{
  "n_head": 8,
  "activation": "geglu",
  "bias": "none",
  "schedule": "wsd"
}
MLP neurons of a small language model. Each row is named by its layer, matrix (gate and up: input weights; down: output weights) and neuron, and shows model dimensions 0-63. Each number is 200 + 20 x the weight over its row's rms, rounded and kept within 0 to 999. A neuron's up and down rows have the sign that makes its largest values positive.
After each neuron's rows, "fires before" lists the tokens most often just after its 100 highest values on Wikipedia text that the model never trained on.

L6.gate393,180,226,181,187,213,199,235,205,207,216,219,223,167,193,209,167,174,241,211,191,231,191,200,201,177,202,217,205,218,208,210,212,209,215,245,210,180,215,193,217,208,230,236,212,193,219,261,179,213,194,207,185,222,241,214,185,190,208,213,204,217,198,180,175
L6.up393,213,202,191,199,212,176,191,174,224,228,199,196,194,205,167,162,173,200,184,194,218,154,205,230,136,217,192,213,224,214,223,239,210,189,232,204,204,213,192,198,191,208,249,213,189,226,224,190,218,200,207,181,176,203,227,186,186,209,198,197,231,217,182,197
L6.down393,236,199,244,239,218,170,209,175,202,204,204,202,191,198,177,182,200,211,158,189,184,166,198,200,177,244,192,202,212,223,176,143,183,191,201,187,206,242,177,220,201,228,234,199,178,237,197,212,190,196,179,185,166,229,243,176,179,204,187,206,205,199,218,218
fires before: "5", "6", "7", "8", "9"

L6.gate930,234,186,220,193,217,190,196,220,207,212,155,196,208,194,172,180,200,167,247,234,198,202,216,246,196,208,203,202,191,199,205,217,209,200,174,223,159,186,226,209,181,226,214,196,199,196,215,206,201,247,181,217,191,200,185,171,229,208,208,190,210,200,218,211
L6.up930,182,209,193,214,192,187,223,169,183,182,223,191,198,189,182,168,180,203,220,218,203,203,205,197,233,202,166,222,240,193,188,218,185,161,212,199,194,176,160,238,191,208,192,238,234,213,218,202,182,203,194,183,193,239,236,212,162,223,224,197,192,184,181,224
L6.down930,192,209,211,166,232,160,176,217,195,229,191,209,181,174,184,214,232,218,208,215,186,190,242,203,205,169,188,200,233,228,181,220,220,206,219,189,205,187,177,202,223,217,198,223,216,113,216,182,212,189,182,218,194,211,185,184,180,208,201,211,202,248,213,179
fires before: " |", " (", " –", " "

L6.gate362,219,194,187,219,188,215,223,190,196,195,186,203,213,182,214,203,196,179,192,219,185,173,233,218,173,204,177,183,191,188,168,197,190,178,176,240,174,187,194,197,200,222,235,232,226,221,224,201,210,221,192,211,206,205,202,174,241,202,225,161,232,173,196,225
L6.up362,226,222,212,242,182,169,182,236,192,217,228,191,189,213,239,193,197,191,200,243,212,204,230,172,212,189,179,207,187,222,206,202,212,203,228,206,218,206,186,208,201,198,201,190,160,190,211,166,201,159,207,230,228,228,231,211,260,186,173,210,194,212,179,193
L6.down362,199,223,196,197,199,204,215,228,196,215,246,184,206,190,210,177,247,230,210,225,199,206,215,233,165,177,199,216,233,171,161,177,175,221,167,202,238,252,193,207,198,190,222,225,213,257,195,190,220,157,199,210,217,208,209,153,224,235,197,208,201,205,211,207
fires before: " ", " —;"

L3.gate1204,209,201,205,211,192,208,203,208,200,217,191,207,154,191,200,187,199,177,173,192,162,199,222,239,210,203,263,202,202,184,195,169,181,191,211,156,201,200,197,216,195,216,151,207,180,170,166,175,195,183,210,209,197,223,197,202,199,198,216,222,212,211,195,209
L3.up1204,203,216,167,221,186,212,169,200,205,214,224,193,169,188,211,205,183,207,198,207,208,213,195,208,196,231,193,187,169,233,202,198,185,173,211,170,180,187,213,214,180,193,179,204,214,182,208,222,191,181,185,254,195,205,228,178,175,158,203,153,221,234,169,160
L3.down1204,171,177,173,206,166,207,199,216,198,194,223,229,173,179,219,233,158,204,212,252,202,204,191,212,189,194,239,161,206,192,197,193,206,169,206,164,223,204,183,211,207,197,155,210,182,179,169,194,192,215,218,194,185,208,164,183,201,211,231,219,200,172,178,210
fires before: "2", "6", "9", "5", "0", "8"

L8.gate945,208,198,226,206,201,171,157,204,182,213,215,206,175,164,198,213,220,213,191,215,210,212,202,212,206,215,176,196,214,217,171,233,232,232,219,236,163,217,194,194,144,252,177,200,195,220,205,200,227,182,194,168,209,184,217,162,203,211,223,228,197,183,220,169
L8.up945,200,202,191,175,186,174,207,148,199,199,234,213,200,187,190,185,215,150,205,165,203,214,203,198,183,197,183,162,187,240,191,184,198,200,179,201,228,183,224,167,143,206,192,212,214,199,198,230,192,185,212,167,189,158,234,203,205,183,176,260,213,179,179,192
L8.down945,199,207,197,197,221,194,216,200,214,183,163,182,176,213,181,225,193,194,205,212,183,174,189,173,198,235,212,199,225,193,185,170,171,196,193,213,199,208,194,228,221,198,195,197,190,222,193,160,189,202,213,211,212,194,187,190,192,189,213,145,254,220,153,169
fires before: "2", "3"

L3.gate1252,194,182,177,228,217,203,195,202,219,206,208,200,215,190,194,180,169,188,228,239,214,178,214,175,222,208,215,199,219,237,195,178,152,213,202,178,201,207,195,198,222,243,180,191,203,211,235,220,164,179,202,205,209,159,216,218,195,199,183,183,175,234,193,200
L3.up1252,200,226,212,198,197,170,229,203,202,200,167,195,224,196,184,192,200,188,186,207,187,217,196,188,148,162,216,242,189,204,199,219,168,240,193,174,163,199,190,223,202,200,196,209,198,164,220,191,243,191,171,204,182,197,177,182,192,188,208,184,236,206,204,213
L3.down1252,176,211,176,241,193,185,209,208,207,212,211,183,167,205,190,188,207,195,193,208,179,185,194,200,197,215,198,190,236,215,196,213,188,181,234,190,229,256,168,201,191,217,205,190,200,222,236,205,173,188,213,194,195,172,165,204,200,188,198,175,199,208,175,220
fires before: " ", "0", "7", "5"

L3.gate951,188,220,238,199,226,207,198,186,198,222,185,198,212,199,185,201,212,203,192,213,209,179,166,192,186,171,230,211,196,214,196,213,205,188,214,177,216,178,241,214,190,189,179,163,191,194,206,143,205,209,205,196,222,201,195,187,216,220,208,208,237,226,206,211
L3.up951,213,207,208,242,198,179,181,208,220,159,180,230,211,218,206,204,200,204,225,177,166,228,193,182,195,191,218,229,207,171,176,239,151,213,214,204,187,195,220,190,215,180,193,203,164,203,199,204,212,209,204,199,209,184,211,219,201,234,167,192,193,178,186,194
L3.down951,189,195,188,209,209,186,188,220,183,191,211,195,210,171,232,200,188,206,213,205,225,248,207,182,149,198,237,190,205,160,206,198,203,193,221,168,220,180,218,193,238,161,188,204,174,167,181,188,210,237,238,186,207,208,187,201,204,189,203,176,197,194,173,168
fires before: " |", ".", "8", "0", "%"

L6.gate314,176,184,208,216,194,197,221,198,210,199,227,201,169,166,182,207,176,209,213,213,216,195,204,205,180,191,208,168,199,208,178,202,199,191,221,169,180,178,214,207,200,187,166,200,164,173,229,228,217,189,196,196,197,186,195,189,201,228,205,218,198,217,197,216
L6.up314,181,188,222,210,206,223,246,206,182,228,192,214,200,214,175,196,200,152,200,208,203,203,236,218,210,223,188,175,241,184,233,197,216,235,195,201,192,217,186,218,199,180,230,175,195,218,185,208,208,196,181,194,210,163,190,215,202,207,182,180,206,210,210,209
L6.down314,209,173,220,198,200,204,210,220,224,204,202,208,232,198,188,202,227,215,207,200,233,197,212,177,220,229,187,196,231,209,213,209,194,184,191,198,210,191,202,188,196,202,198,205,193,154,206,232,225,197,222,244,156,171,216,202,191,212,209,196,204,218,244,220
fires before: "9", "8", "7"

L6.gate991,206,218,214,215,198,178,205,189,234,241,209,212,173,196,189,200,180,179,191,183,226,232,214,217,213,203,202,184,203,197,213,226,229,199,216,200,190,210,188,197,180,202,209,212,215,235,214,198,226,174,178,171,172,171,196,188,218,190,229,187,230,203,202,214
L6.up991,190,176,194,200,220,178,205,206,213,209,251,204,200,159,181,207,210,178,207,210,212,170,204,189,205,221,210,173,189,184,211,199,192,220,189,227,210,205,216,210,184,193,184,225,172,190,218,145,207,180,214,193,224,185,192,246,216,214,230,219,180,194,187,197
L6.down991,227,189,158,202,188,212,192,188,211,219,241,210,192,196,198,204,193,154,191,244,213,251,209,228,206,192,208,172,189,156,199,251,235,184,188,147,199,234,189,187,183,213,164,227,209,241,189,162,213,197,243,180,217,176,178,204,181,186,227,217,227,201,168,186
fires before: "1", "2", "3", "5", "4", "7"

L4.gate1224,215,222,213,180,218,209,191,184,191,172,192,188,203,212,182,188,218,216,214,226,213,219,205,211,176,188,184,220,161,199,191,237,209,209,196,161,214,241,162,209,234,184,220,209,222,180,186,201,189,199,202,217,224,197,210,180,189,204,181,228,208,221,220,182
L4.up1224,207,233,178,224,204,187,181,215,215,190,211,173,229,179,217,188,185,168,251,190,226,198,194,216,203,171,201,198,220,230,189,194,181,224,187,181,216,210,223,213,181,216,211,174,254,175,187,188,204,201,212,197,228,219,205,207,247,165,176,235,195,189,223,187
L4.down1224,201,178,199,220,166,204,240,211,183,209,209,192,200,194,179,230,210,197,199,198,175,168,226,201,167,227,232,195,222,208,196,206,206,202,193,187,170,221,186,207,209,176,216,201,179,197,189,226,182,226,185,221,191,187,218,184,185,211,193,189,222,198,216,228
fires before: "\n", " "

L8.gate961,185,219,196,216,179,231,224,219,198,176,192,185,220,185,208,202,216,227,214,224,202,173,239,211,211,222,193,235,201,181,189,178,206,230,198,221,190,207,209,216,213,201,205,189,176,202,248,196,188,183,191,164,191,188,187,211,243,207,219,218,231,238,182,216
L8.up961,195,209,221,172,181,220,193,204,185,190,181,169,210,191,224,207,227,239,205,197,192,150,209,199,198,203,199,241,226,195,211,201,176,217,246,233,201,165,173,206,215,203,168,187,182,187,222,202,192,142,223,163,180,205,182,211,212,237,202,233,217,243,204,192
L8.down961,217,213,188,161,195,205,220,199,177,175,178,96,224,192,189,262,206,253,182,235,199,186,175,268,198,115,191,222,182,219,193,183,205,192,224,241,201,190,214,227,208,190,201,188,190,197,232,210,201,174,211,182,163,207,201,206,222,216,204,179,217,194,170,177
fires before: "\n", " The", " He", " In", " |", " It"

L6.gate1256,209,223,205,200,214,190,197,204,198,227,216,227,162,187,198,200,162,188,187,179,227,223,208,197,209,186,178,173,193,195,223,214,231,200,186,203,193,188,170,221,172,185,216,195,196,200,256,161,223,204,202,228,198,177,171,203,197,194,220,216,194,153,179,196
L6.up1256,208,217,194,175,220,177,201,155,209,230,188,199,187,209,163,200,205,197,178,253,230,215,209,193,157,202,209,174,206,212,185,221,184,223,253,200,199,210,198,195,233,170,207,210,169,183,248,160,192,195,196,177,181,174,213,207,191,210,209,231,187,211,229,214
L6.down1256,210,193,208,187,196,181,189,179,220,218,207,208,188,174,197,190,201,208,206,193,221,184,228,217,162,201,258,206,195,226,205,204,231,191,192,207,215,205,138,200,215,184,197,220,189,239,199,191,175,230,209,218,211,194,205,219,175,194,185,209,195,182,207,204
fires before: "5", "4", "6", "7"

L8.gate1261,177,203,202,219,197,216,198,188,179,229,197,206,181,214,200,213,165,206,169,243,175,207,208,206,258,140,227,176,218,188,212,206,217,185,201,202,199,228,215,181,211,186,227,209,205,240,231,217,244,151,169,195,210,186,216,219,191,205,212,210,228,197,218,210
L8.up1261,197,214,166,206,184,205,149,237,186,185,205,183,171,212,206,200,181,204,180,207,194,199,242,205,187,176,215,205,209,188,240,168,198,168,176,213,193,223,188,175,213,192,207,173,208,177,236,167,176,211,178,206,192,201,197,207,201,194,169,197,201,214,212,199
L8.down1261,202,165,201,174,229,187,207,196,200,216,196,222,219,202,217,220,241,244,198,199,187,194,211,203,200,199,196,171,234,210,177,213,204,208,172,197,198,181,218,212,179,223,219,234,203,201,198,190,168,199,186,223,192,202,218,200,213,197,199,221,213,217,173,210
fires before: " ", "9", "8", "i"

L6.gate1305,177,224,201,188,216,194,201,223,196,212,167,233,207,169,177,187,224,171,208,188,186,221,180,201,190,183,239,234,199,184,180,187,181,220,209,206,182,183,201,236,201,237,176,194,211,174,212,192,168,214,181,183,230,217,182,180,198,222,242,198,171,181,178,170
L6.up1305,212,212,164,203,175,206,222,208,191,184,223,202,226,207,212,174,221,225,212,193,221,212,232,233,213,192,187,234,220,185,202,175,188,199,179,196,213,190,178,206,214,220,201,193,181,209,213,196,174,197,215,183,179,199,203,244,224,248,216,181,197,191,206,200
L6.down1305,228,212,191,197,190,182,232,236,225,192,236,199,229,220,215,167,192,203,181,209,190,204,156,205,185,195,209,201,238,224,197,181,210,210,197,224,256,182,194,185,207,211,202,196,177,165,179,201,249,203,196,176,174,200,155,222,194,207,168,184,215,179,200,165
fires before: ",", ".", " |", " ", "\n"

L8.gate1066,168,206,187,214,203,204,187,208,213,225,187,213,162,220,202,200,212,177,208,196,201,186,194,155,212,218,223,235,248,216,225,216,237,208,229,223,171,197,219,221,182,179,191,199,201,186,237,180,208,175,176,181,236,195,208,192,195,205,225,213,172,197,189,169
L8.up1066,207,160,208,200,214,189,186,199,187,213,176,203,194,200,186,213,224,191,173,214,218,196,186,235,210,217,189,151,214,215,186,211,218,237,240,220,195,210,213,169,211,198,181,206,183,238,217,204,195,151,173,166,191,203,206,207,183,168,216,203,208,197,178,199
L8.down1066,200,195,204,210,198,151,188,172,210,215,231,214,193,189,202,225,203,160,172,210,203,215,188,189,210,184,191,188,200,213,200,171,185,234,207,230,177,172,213,201,180,195,208,202,208,181,215,162,178,177,216,166,185,174,191,199,187,199,225,153,206,177,195,176
fires before: "2", "5", "1"

L4.gate604,217,202,231,211,205,195,233,208,209,180,182,183,187,211,210,172,172,204,216,222,200,214,220,170,176,212,190,166,202,187,174,255,194,222,181,211,189,220,170,221,162,211,211,212,205,202,182,194,201,193,196,203,215,172,188,181,193,190,189,218,201,201,208,244
L4.up604,218,208,200,198,163,173,200,189,225,199,211,209,178,175,184,183,204,171,197,189,190,188,221,213,155,144,198,200,194,226,198,195,169,201,191,196,217,177,164,181,184,206,204,190,205,184,179,215,198,190,184,210,206,209,229,208,214,200,226,213,232,182,186,213
L4.down604,221,215,189,188,161,216,242,194,203,203,204,218,200,186,195,173,189,181,197,242,203,186,234,213,203,197,182,183,218,216,188,218,181,155,209,215,176,216,189,182,236,188,199,223,191,189,203,206,234,187,192,207,203,172,159,190,216,181,233,222,235,201,195,171
fires before: " |", " (", " ", "ov", " −"

L3.gate630,167,223,152,233,196,192,207,205,178,223,200,212,212,210,203,202,224,223,182,179,221,218,197,208,182,178,190,168,180,192,203,167,189,212,189,178,198,189,204,214,214,228,180,149,215,249,204,194,176,224,213,168,216,204,224,215,211,231,184,210,217,190,195,205
L3.up630,189,215,213,204,197,182,232,206,210,191,206,193,212,222,193,170,206,194,199,191,176,191,214,212,177,219,187,226,202,181,193,231,211,200,193,223,170,235,214,196,196,199,190,221,179,234,214,193,229,210,202,177,217,168,202,208,185,205,171,177,184,152,201,226
L3.down630,186,201,196,211,179,210,193,185,189,209,155,227,203,199,203,206,189,199,232,178,220,206,200,170,201,167,209,196,196,220,196,165,196,186,198,191,178,196,194,198,242,222,210,207,185,183,204,208,189,193,201,168,182,219,200,152,201,207,178,189,174,176,223,197
fires before: " |", "0", "1", "–", "."

L3.gate412,196,193,180,213,212,183,163,184,225,219,202,213,215,236,210,194,180,194,205,214,203,201,205,236,208,179,232,218,174,213,159,201,188,212,203,176,191,209,188,221,220,195,182,200,205,205,211,198,198,236,219,205,196,214,226,188,223,190,192,220,160,201,218,220
L3.up412,174,194,206,215,187,182,177,210,216,202,204,180,202,203,226,157,190,197,159,215,209,182,190,208,189,151,230,184,211,220,165,241,187,171,234,183,224,237,220,175,218,190,179,184,252,208,198,159,259,210,222,193,229,197,214,219,184,187,173,194,165,193,222,180
L3.down412,185,176,232,182,187,177,222,197,196,185,206,195,164,181,193,204,217,223,188,198,211,180,183,173,197,212,200,175,230,238,222,200,183,195,205,192,214,235,236,189,167,181,180,178,227,201,195,165,242,185,186,191,232,182,218,225,179,189,200,199,189,193,200,188
fires before: " |", "'", ","

L6.gate856,206,162,187,186,176,182,234,212,198,188,207,211,197,193,161,205,186,183,198,149,203,205,182,210,183,218,205,201,179,213,173,182,202,194,204,214,193,216,230,229,168,200,229,220,195,188,211,222,209,200,199,195,199,220,188,186,221,224,177,179,218,221,189,231
L6.up856,182,208,166,184,189,214,181,194,223,201,201,201,214,172,221,197,168,178,192,209,176,212,197,172,208,229,188,216,153,215,187,216,233,184,250,212,188,205,168,207,211,178,194,164,222,239,216,203,195,186,170,227,211,208,207,196,176,197,205,204,169,209,211,199
L6.down856,171,167,212,222,185,205,241,226,206,227,180,223,212,184,186,199,198,208,172,208,198,219,223,221,164,185,224,180,179,215,204,204,214,137,238,230,193,202,180,200,205,200,188,172,230,192,195,210,171,199,221,220,212,199,190,184,202,233,188,230,221,205,219,205
fires before: "1", " ", "9", "8", "2"

L3.gate1088,198,276,179,238,172,218,182,174,179,210,204,200,203,187,204,187,180,188,223,220,178,206,190,185,226,171,222,208,195,170,173,219,187,202,190,196,226,189,199,196,184,210,174,234,237,225,208,183,193,190,208,205,211,170,197,232,211,209,200,189,254,210,234,188
L3.up1088,226,178,218,207,185,184,169,174,199,192,228,201,214,167,220,190,203,186,173,216,175,219,228,250,174,201,234,210,192,191,219,227,213,201,176,186,203,244,180,207,207,206,233,180,153,211,236,200,199,188,205,199,223,211,202,215,209,211,192,157,205,203,203,205
L3.down1088,227,182,178,207,175,177,170,199,204,202,188,187,204,194,226,185,205,190,231,181,204,207,183,208,231,203,194,209,180,178,196,220,196,212,192,213,205,250,211,225,219,177,200,204,223,243,222,205,189,191,201,200,191,184,218,223,178,192,222,212,188,207,209,198
fires before: " ", " —;", "\n"

L6.gate511,178,229,222,190,241,231,241,198,202,206,160,237,163,185,168,196,214,178,220,179,210,185,209,174,205,182,200,189,173,197,169,184,185,213,178,180,221,158,184,187,214,204,189,198,181,208,181,207,188,191,219,210,221,189,217,217,176,202,209,207,205,239,199,181
L6.up511,200,222,185,177,176,218,213,194,196,200,214,187,195,230,184,199,199,205,176,208,235,248,204,176,176,182,199,196,243,201,200,220,152,193,207,178,191,168,176,209,194,240,169,209,216,219,183,208,194,179,188,195,200,203,186,206,211,193,176,172,197,199,175,231
L6.down511,222,246,181,187,155,186,209,220,196,213,196,201,199,212,181,196,217,198,170,209,223,225,216,189,212,205,203,209,226,213,197,220,174,205,178,214,199,209,183,194,201,198,170,232,209,175,181,200,201,193,184,201,167,202,219,199,208,229,200,178,225,167,202,230
fires before: " |", "–", " ", ";", ":"

L3.gate437,202,216,210,198,173,218,203,220,210,185,181,221,202,202,222,178,199,175,176,184,162,229,183,224,201,178,213,212,176,235,185,230,203,207,187,227,229,208,211,227,195,230,223,189,209,226,188,205,174,207,211,194,184,168,208,231,198,215,190,225,197,209,226,224
L3.up437,231,217,197,205,219,209,192,184,208,223,246,235,195,229,229,211,181,213,206,189,199,180,212,199,196,217,237,185,233,177,189,196,222,206,216,182,207,206,234,187,155,215,198,199,203,208,207,196,177,172,195,203,198,199,204,224,209,205,190,201,174,233,177,212
L3.down437,182,200,184,195,207,210,222,198,194,203,177,192,212,193,208,198,218,189,225,210,218,185,204,172,181,200,208,183,211,176,194,198,202,196,224,168,173,212,193,208,198,192,178,225,221,170,211,215,230,190,211,191,195,194,196,218,226,177,195,135,176,203,179,154
fires before: " |", "0", "\n", " place", "1"

L6.gate1020,220,194,197,211,230,213,203,223,209,188,165,208,206,190,210,214,160,180,194,193,199,188,222,197,225,170,228,212,184,189,173,207,198,169,189,193,192,206,229,222,194,244,221,213,214,185,203,218,214,217,205,205,223,228,194,205,184,172,224,241,201,191,245,202
L6.up1020,195,207,201,202,200,177,168,220,210,227,203,214,184,204,228,166,190,206,208,170,192,210,175,204,202,199,219,175,149,206,167,222,196,224,223,211,209,199,172,194,233,185,167,212,189,206,193,186,188,214,161,167,214,177,205,195,164,180,218,213,212,187,201,209
L6.down1020,191,218,197,186,239,207,202,188,227,188,226,190,199,194,221,189,189,219,176,164,221,187,157,152,192,202,170,209,193,216,221,224,183,199,203,142,215,198,182,242,200,184,192,185,183,167,174,195,180,187,187,232,213,167,166,183,181,175,207,210,209,202,211,194
fires before: "-", "|", "\n", " |", " place"

L3.gate896,257,192,236,192,185,207,232,173,198,224,199,211,205,187,235,238,176,195,204,186,216,209,195,171,224,161,215,192,205,186,213,204,179,183,232,228,219,165,190,220,175,204,196,199,183,202,229,212,212,194,221,157,179,162,204,204,193,178,241,207,217,203,211,215
L3.up896,181,198,171,196,206,206,183,184,197,180,229,185,193,205,218,211,228,195,176,207,157,158,226,230,155,246,201,179,209,218,215,213,234,200,193,211,216,191,198,218,234,215,185,166,208,204,198,209,152,184,198,224,182,221,177,186,233,208,202,201,186,169,194,210
L3.down896,213,204,213,221,206,200,174,200,224,194,176,129,249,167,195,210,204,194,222,192,200,216,170,179,207,188,207,208,178,177,211,217,250,151,200,204,229,181,212,186,196,201,193,218,207,200,236,195,174,222,186,213,194,170,211,205,203,176,204,244,206,193,203,230
fires before: "\n", " The", " He", " In", " It"

L6.gate324,218,191,199,228,209,186,224,197,190,244,220,198,169,193,181,188,169,172,191,240,213,179,205,222,186,204,179,192,193,202,190,214,202,214,221,227,188,248,170,193,185,205,165,197,197,215,211,225,218,174,200,175,229,195,185,194,200,219,206,205,194,216,219,219
L6.up324,195,189,240,216,200,214,187,208,226,220,211,212,208,195,170,206,230,201,208,219,228,211,193,208,168,249,175,172,199,208,204,220,204,207,231,203,191,201,204,198,190,193,202,197,209,181,206,215,197,200,199,225,206,171,183,169,199,199,192,176,215,190,168,194
L6.down324,221,226,202,195,198,209,189,185,201,206,185,181,184,239,152,187,181,228,162,232,244,188,229,184,167,192,211,225,203,194,185,228,203,191,201,185,233,225,192,217,202,225,198,179,193,212,213,217,220,160,218,199,175,205,212,194,173,191,189,225,205,173,208,209
fires before: "9", "8", "7"

L3.gate1166,207,177,162,205,181,196,196,191,211,191,200,227,178,205,210,201,208,192,191,218,193,170,166,190,206,227,235,191,195,181,177,210,231,193,184,195,204,228,172,216,189,197,187,196,194,188,182,200,142,177,208,206,201,207,187,196,229,192,201,234,225,190,223,206
L3.up1166,163,186,225,187,217,213,187,211,217,184,227,211,242,195,177,193,190,201,218,198,184,190,217,214,172,191,172,174,214,188,218,204,167,248,225,191,188,208,196,192,187,186,235,185,221,215,198,184,215,211,174,155,203,179,208,225,215,230,196,233,237,208,181,233
L3.down1166,210,176,213,185,246,204,201,222,192,214,168,209,222,160,142,206,190,213,202,197,243,224,192,193,226,197,192,223,193,187,224,168,213,230,199,207,239,175,210,221,176,208,182,204,202,194,194,201,195,187,219,178,182,247,237,174,187,177,208,222,197,169,207,204
fires before: " |", "2", "1", "3", "5", "4"

L8.gate1093,196,188,212,195,180,203,216,177,179,213,201,198,198,184,210,203,165,226,199,184,197,165,194,183,210,210,211,213,196,182,147,207,198,173,208,201,194,207,199,211,180,200,163,229,179,207,234,198,219,197,240,186,203,233,182,179,225,215,254,190,212,216,150,210
L8.up1093,192,203,166,211,191,192,237,197,149,200,211,207,173,186,189,209,207,207,251,155,194,212,181,220,184,241,185,167,183,201,204,176,166,220,205,219,189,184,159,208,225,181,173,201,189,185,211,202,185,208,212,163,223,219,218,203,186,219,192,205,187,212,187,187
L8.down1093,202,178,211,215,228,202,212,157,214,229,188,161,193,208,233,231,175,245,189,187,155,181,214,222,172,112,184,188,180,208,181,178,189,196,194,211,211,190,161,153,183,201,197,198,163,207,225,200,228,179,202,197,194,222,178,166,205,189,219,223,201,193,176,225
fires before: " ", "\n", " January"

L6.gate1225,209,250,229,203,229,189,191,173,199,177,192,204,197,192,183,219,196,202,222,206,196,176,241,194,184,178,191,218,205,231,183,180,188,219,187,206,203,195,196,171,188,184,204,194,202,214,191,196,243,217,194,181,252,189,182,170,225,240,221,210,206,192,194,204
L6.up1225,212,213,218,223,179,187,206,195,178,170,217,207,211,197,218,204,223,184,209,237,208,180,206,212,167,210,190,194,196,222,230,212,192,225,198,225,193,233,194,190,208,221,249,209,220,191,220,214,184,199,225,216,170,206,231,204,207,192,194,208,208,183,226,174
L6.down1225,174,229,200,175,217,167,192,212,199,195,189,189,199,189,178,200,176,210,201,174,166,204,224,194,212,188,227,194,227,194,206,225,190,198,180,199,183,198,208,193,192,151,218,213,203,229,198,178,206,247,208,162,202,183,215,194,241,219,215,223,180,211,197,215
fires before: "\n", " a", " an", " "

L8.gate741,187,228,177,184,189,198,196,224,186,177,232,194,171,201,212,177,202,217,182,225,190,204,240,230,207,194,189,205,206,190,193,199,216,225,205,202,165,201,211,213,213,210,201,189,223,188,212,213,148,186,171,221,170,199,204,196,248,219,237,214,197,200,189,165
L8.up741,210,207,208,198,186,172,171,217,177,160,203,185,199,191,222,186,169,222,181,200,209,190,203,217,199,170,216,205,200,223,184,203,181,224,235,173,174,177,177,181,187,187,200,194,238,171,208,188,158,165,182,183,174,213,179,187,209,206,225,231,170,176,185,187
L8.down741,183,228,192,188,199,170,205,210,199,215,176,126,204,189,190,193,217,222,195,205,147,187,197,179,186,40,190,190,194,210,174,203,193,257,234,198,199,194,191,179,191,182,208,191,202,176,213,145,206,182,206,197,204,225,161,193,218,203,173,223,165,195,215,205
fires before: "\n", " completed", " aff"

L3.gate1179,164,220,187,203,200,161,193,217,185,195,225,239,191,232,176,169,217,179,232,197,200,207,220,211,206,188,228,190,229,203,184,216,204,209,215,201,197,233,190,240,187,195,192,170,232,164,214,179,210,192,187,213,216,213,225,202,225,211,215,192,213,181,210,239
L3.up1179,154,197,181,191,205,170,194,233,186,201,188,211,228,220,149,186,196,199,212,189,198,215,218,224,185,197,185,222,209,214,185,187,206,217,222,194,219,183,179,212,223,206,195,202,242,176,203,168,213,195,187,191,236,226,184,163,187,195,205,201,214,212,147,221
L3.down1179,196,189,196,222,184,202,206,218,189,200,167,199,225,217,167,230,212,214,183,203,208,205,196,198,177,196,200,226,185,218,202,178,201,158,212,217,199,194,220,169,206,207,179,199,197,211,208,198,209,210,237,182,199,206,186,173,193,185,204,213,167,232,185,187
fires before: "\n", "9", "5"

L8.gate1213,150,206,196,230,196,210,238,156,194,230,197,232,190,190,200,199,202,198,235,195,234,175,198,179,206,196,243,216,208,188,228,180,199,230,191,219,201,142,211,217,222,219,223,214,160,209,190,201,158,182,214,196,193,177,214,203,204,169,216,213,216,212,235,191
L8.up1213,201,192,206,206,190,181,217,204,203,219,204,185,199,180,217,180,218,233,198,200,175,187,222,224,219,184,183,207,238,187,203,162,230,189,187,210,196,224,191,242,183,220,209,203,179,224,229,222,193,199,232,160,223,200,198,216,183,186,225,191,217,178,189,180
L8.down1213,185,189,200,229,175,177,253,212,221,197,167,158,201,230,239,194,176,222,218,200,198,191,200,186,204,216,200,203,179,217,210,181,201,214,208,227,165,173,183,213,224,209,199,199,210,208,186,249,192,144,223,238,174,185,179,193,210,205,184,194,219,238,216,193
fires before: "0", " century", "th"

L8.gate179,215,188,180,193,200,250,199,233,204,193,218,207,188,194,173,233,166,237,220,194,222,192,218,172,207,215,241,205,196,198,200,212,230,209,219,192,211,174,228,208,187,231,205,230,220,224,198,205,195,171,223,207,193,221,203,208,191,167,195,203,218,229,188,210
L8.up179,204,194,194,159,210,206,206,190,222,164,220,197,191,208,205,200,179,215,185,243,200,173,196,213,181,218,184,199,214,215,190,212,246,199,208,244,212,217,213,217,174,200,201,199,198,212,177,198,202,192,232,211,230,165,210,206,180,219,181,166,202,218,183,162
L8.down179,201,203,188,180,211,203,198,221,247,195,215,173,210,182,188,170,178,222,184,219,168,143,209,193,205,153,220,213,207,217,224,202,205,227,198,222,207,180,220,194,219,196,208,207,189,198,194,231,230,186,217,179,204,182,221,178,184,206,197,157,170,221,154,206
fires before: "5", "0", "6"